config.yaml
num_hidden_layers: 9
num_key_value_heads: 1
vocab_size: 4096
tie_word_embeddings: false
init_std_qkv: 0.0195
init_std_up: 0.0195
max_grad_norm: 1.0
max_seq_len: 256
doc_mask: true
max_steps: 12763
MLP neurons of a small language model. Each row is named by its layer, matrix (gate and up: input weights) and neuron, and shows model dimensions 112-239. Each number is 500 + 25 x the weight over its row's rms, rounded and kept within 0 to 999. Numbers have three digits each. A neuron's up and down rows have the sign that makes its largest values positive.
After each neuron's rows, "fires in" lists the words (lower case) most often at its 100 highest values on Wikipedia text that the model never trained on. A number after a token or word is its count.

L3.gate324:483497512474503526478494492527509506450476508499528514496507518500549467488476475463536476507528515558493501516525494505489547557513482488495477489467496537500558512529458543520513495472486463486475501485490521513510465469511520511507516459527504495544483511473508465491555528498514465508502511483491498492475500521476479521495488485474496518465511498495470518463495485512457472489497
L3.up324:493464518508538488478453523473521488523486521533487485479501488499524491473526467491472448487475477526522476533514494473497489511496543458536491515524505470502484474499508529495512456525506461531522522480429508466504510484477485542490493512496518464480471519517545481539484526525515496470479508467521450498482517510519527484449513488497484500474470499513474481451489530436453554452463
fires in: "was" 49, "is" 15, "ordered" 6, "were" 4, "included" 4

L4.gate230:508494502509551511554481515488525527501481514473477489483492493485429529496504525496523502517470532505493532551566495532475454509445490518499503495519511495514531503499501495513472505529525485506477496465452498514508473564491476483497514486518510493521501512459531478516499532459533490480474509522493508512505520490473547520548522478510471490488511531524465507504544517534516530462477
L4.up230:506499495473506499528504527514507537495470515463439517517511525518483526525515531540490487518452488521540513509568486525488467478505536528520522490501508461477512500519514486482507491540560471507460539503529481518492521504495520484527501483486545504503499526488460502514517506549510491480493492497479485478505535511478515464542507438506516505506497512526522500498522462521518509504477
fires in: "that" 26, "mississippi" 10, "francisco" 10, "this" 9, "forbes" 4

L3.gate1016:477488499518470525536530466523531491507516490483491569489507512477484487527475470473569501498500479515448516513502491488500475514535478480521509488486487479502476501530493536505471471515466513496486505458461467533473533574508516515477574524537518490498493498482507489492521482503486481473490508527518502521447536512467528485508463480518540520519545497542443468509472486480529513495509
L3.up1016:488459481497544510496513504488475506537431484496489500475505492523454485460498538508534450526509497516502503453491503447500513471517571529493506512495506510448468509469456461500497512514512442522545493522482468498506522479502476489495494507444514506521514546508485504517505470479556532479508511491523487481500565533470495460443495487484508534505507537481529508546510478477494507493517
fires in: "and" 71, "quickly" 4

L4.gate829:507449512509506507486520519481507507514548546473509483482549449470484492507471517491566514514506464549536475450505492507492502520512504507448503480517496521468481448479477493537480525489492485450492481511480510482509527512517473498489470526470510516489486490506476514499512528549530456532525498498501448502524517552487475452527483483532526486491493498478494507504505501460525491515548
L4.up829:466462459503518449487486470508564536487494495550510485528531499548552491489469474448504479494451508499524482490514465511481515497468474476485461510509485503477479474479486476473509508491490522471517499498482442491511470567483480492486498479496496535447479509491499483513525527530496502522498472500464525475495510509482523487498469517476535450526489503514491508498492464508503476494503
fires in: "in" 50, "neighborhood" 5, "rainfall" 4

L4.gate427:509468530461537548470502502545505487512480504492481505502516498529482491548501513519552460458465487551457432539492493499509501510507467551529519546495498483519503470536496495508485504511496510506519506483478538525480514502537474499472469531509440499515517499475535485469480513472512501505557513543490516474491502493503492502510500515493447504498486472494466538461514465474486457502520
L4.up427:449499475481510493442524473499494554516498529516466451524527435477510468543490526475536490526501490506507534502526506499457510554486515523452511503489552459488519491480489531495487523518521520473511507517483494472521477468526488484467506486501498511497500485533489469513495557490484475515492465492504547476532523532512496504476534489515518496462529514542486507505485480476485499545532
fires in: "they" 20, "also" 17, "it" 16, "not" 11, "respectively" 4

L4.gate970:499482516534491474507468494486466500495459482523498467520494492479499472494504463467490479515457502498492487493531445457496484534509520448483491470485481509506419538511518511484506513494526522517475539466508494521504485490480501460527493483478484488497507501506507487474518513508509499469494518542500509479534540493490490478479495542458484456554526528512491496483491491477489498454493
L4.up970:545530475537513500479508501505488490495487544519523490501524465561477481530501490489491545481522507549522487522464472498487539563493492569495511520474475477484497528532462489476535478502535530511444557522508490489508510501444496464503520506490485541509464489499520486489504552482574508506483492477528505492508520525512494493485487455505510509475455500512518482531468502499482557487479
fires in: "s" 20, "with" 19, "a" 11, "an" 6

L4.gate850:500440524495515466487544481492520552534513498542503491496522489486473457553500541483544495526474531533501508475475517499509476491515468503550476507546479470500528495482499511515516516489495499461462500505508465505506526507515524498462522483494529517460525534489513518471481445524510503531540484511500469497510448464491501492476500458491469482480521534478493498493505479524484497495506
L4.up850:503490497473480502506552503540501494532546495503497495493468501516526540519502490547524498501513461513538485504502469524531484515474481525528500523487505464504507500496515538516502524517499527494493472491530522455511513496512448500477490492507515522516476508497517488456513504511436488472451513483449475454495534511507488499486552536527509475511495527521501478460513477486524490515473
fires in: "that" 58, "which" 14

L3.gate690:399483472503502523516531493435527510520452510515502504489480458494458526489498479490491489475474498514473500500553517513501513563438491495530475498482532498544466478499515521503503482482480470529537479423521489534482456545512448550442433492545487482513470530476513498519480530506533501479507508497504501516483462524489499480524554496502474518492506523531477513484489533453513492480513
L3.up690:483500482509449490516490513485520494503503455478521530499531506498486486476541478472510482497499472463521536502468529507492494474494469494478484525527442545502524444525445544477484505496469519466526509469521479501474509506465507489481497537565522517491528450497489471477523518544468498474504490498496501461477474466462514485522486522508506487478496498513507475485485471514509486522526
fires in: "and" 72, "ref" 6, "or" 4

L4.gate146:461529507500477495479496527538476494501470450489524518474480459518460489494492533547472497486475533502550522491485452523536473486504456518480504544495492496513514514498537472466520492498527465473515489514520476518529506497484549536551480570466508494503506515493483490489536499530529481534465525486524485509528531476485517470464533515548534512514479498495522517492482505470481497501489
L4.up146:491546526496452519527514536514495465477482480499471485505505501522498538517517484501526512533494541499524485514484480522524503510499545487496486465512506487513425481525500495480487481505496526510475513504533485494450525510503509434517513506459504512529513506510487490511503495515533545459501484459508530524465465496526513525508521503508509479462462517507471499490570522482458491477516
fires in: "them" 11, "that" 11, "and" 11, "because" 9, "which" 8

L4.gate927:479533517492470510525523475468466491513517481519536524520479479508483475551486511496547486506500482540458536518453526513510489490472475501502507501477469497519540563493503480553518533509508492451525512501501510491529505483507507521453479539512491566516489506533537490456450503496492501451501520497501475496506474486485519503511506482483549463489492514506517520474497509515487494543515
L4.up927:534470467484519479492488509473474469470503514493529483472503522503507489519542489513511484458543443486468558490531503492475536517534515488477486488519437544465433489477466537507508542534491561437529496498526540538496504482448485468497500502507505541500523490508513499488505547494502555560514537488490495555521503489508457481489508486505520559519467485509528507506498528523525462540500
fires in: "of" 51

L3.gate266:496491515448502507489504545506488499541483518462532490491501496503466459534513516486474489435483517498497460487511513478501486517481476513513499493486480485497491498536507473476513433493524491502444499498472532530499501462492490510486469511517525479466492503471470530509536495486515476485502521552499474537481489540531461465438511481518525475511527487488496525473486479539504512529482
L3.up266:542530517476510456481476506517480464468524483481537512492519502500475507514514511505549507477509515551518511492496487511527529475491477516499480517523487520518482527540510505538471510525511507466468440474527495475506489497487472523448508451491553540521515496475460503507477511474482469524506496493514476450524522510467542499498481470515487533480525493495513506529516489513525510481496
fires in: "m" 14, "march" 10, "may" 8, "july" 8, "june" 7, "1944" 6

L4.gate968:483514490516499490469472482480522488459486519477507509509491519511509513470532468494514497460512470527515543482506509505542476475477492521472490534488508504473496518520516504505521513512514518493567568513491479486498516485458507506487498481460482504482522522525504515447498524547552508499497499535470435443496510513515538512507547476492440494499530500480549545412498490502541452500484
L4.up968:512509490499467508483513470483499501452485460488500496484471461491514494486498450471493525497503483492542489539512538508489490517469482550544510557517497506485516475512483514482505425516543522507529467449483523498470506523480525517504521472512476549475493518492478463493531495530531494557516500503520478454503511511513502518454497487501499495468508477541532476506484496459491477504526
fires in: "by" 23, "of" 17, "create" 5, "produce" 5

L4.gate220:468537504530485467495488520498514528512439532542445503472518525519502507540480490503506474507513545524495504497472525479511561500495499510507489451511455520481504517484523539487489524472524477502476477523493496511509510556500546542499470462471516512495484449495517512517500534515526486487475518516506518461514488534462477472499472499482467519472515490555516508453499509478475484549490
L4.up220:515526466509460467535514507504507499515503483490506501506476479472479537472500512516512486472496483485520523498527452451500542486488532525463494465541528526500502520486509490506528526519521515462539484504484484467525508504534545500455513527471461506520484522522525465492489543484490481486537525543505493498537488488471518464507475537556514527496487443499529482488482491521521500486476
fires in: "at" 45, "taichung" 6, "gjerstad" 5, "in" 4

L3.gate853:495476522533512510520509496497514495458512453522481541556546473516496499556529509488519525508511502528486523534507534503515493490524441497489485510480502459464479508525469513532461507499489509532494533548516504484506564472472469507473515487532539500513469499518457470494517533450475473494499499473523486503521473506523489478485496488542430521506512511463491487516510521453492535493491
L3.up853:534491487516511517506468517572492507530499504500470525491533472460491502467512504508484513464471509555523538525466530479495520558494504479475473527481498483506515484462528506498486494509532487515515485531511519476488498486493508532490495506537477490464535506507501478422548507509487556514496526498505502527513539475466505481476523443527556477499465482470505487499493497476479523459536
fires in: "them" 20, "him" 12, "it" 8, "universe" 7, "themselves" 4, "they" 4

L4.gate662:529538551535518485497526450517493476483441533505555493495493583491471466533486473514489496463466475544465551483553492526499509511468489505536487516544487503514485552532501523481522482471481509511458504501488504490454493482506496547525509484490492470450502517466489498501484485524498458457479539449505516524503506515521491496473512464537476523476490525490504526523482505437494506492513
L4.up662:466488490515518505474481488495467500501525519438465527472507547484484516516485489530528511458478513524538507468514551454496516498504515514493482513494460454517544489476519530447510502480499484506477476496555463524500517533483525507500491530502509522477521474484569508504485539539513507490509457457487514518544495514473484473529478462509517463517496504504502517502507505482488508465497
fires in: "while" 22, "and" 20, "sulfoxide" 6, "frac" 6, "mathbf" 6, "mathrm" 4

L4.gate599:521470508525531505530516507459527536506478512486499531530484469505447490466524485487565495486536461547529498504482498473537539509443452487497462515477506522483508521520525499469488482530534502491536526492512494494528534493473472481526456522438513472513453520517451524493475540547482488522502512497581512523530505508503479472484449497540512493520536495479463538498487546493550454491499
L4.up599:536492519489510497497459497509495510534487530489516498486468475507493485466458537473456495485526508512489470511510512496486522499457452521518497501433496483507520520515464488512493474495518504517509509500496475518474512542514507562542512540520438434497541531476467503519495472498510483488496495542502541485453506470481510497477470514515529498505513460544493506485525513481492475529502
fires in: "and" 76, "or" 7, "analysis" 6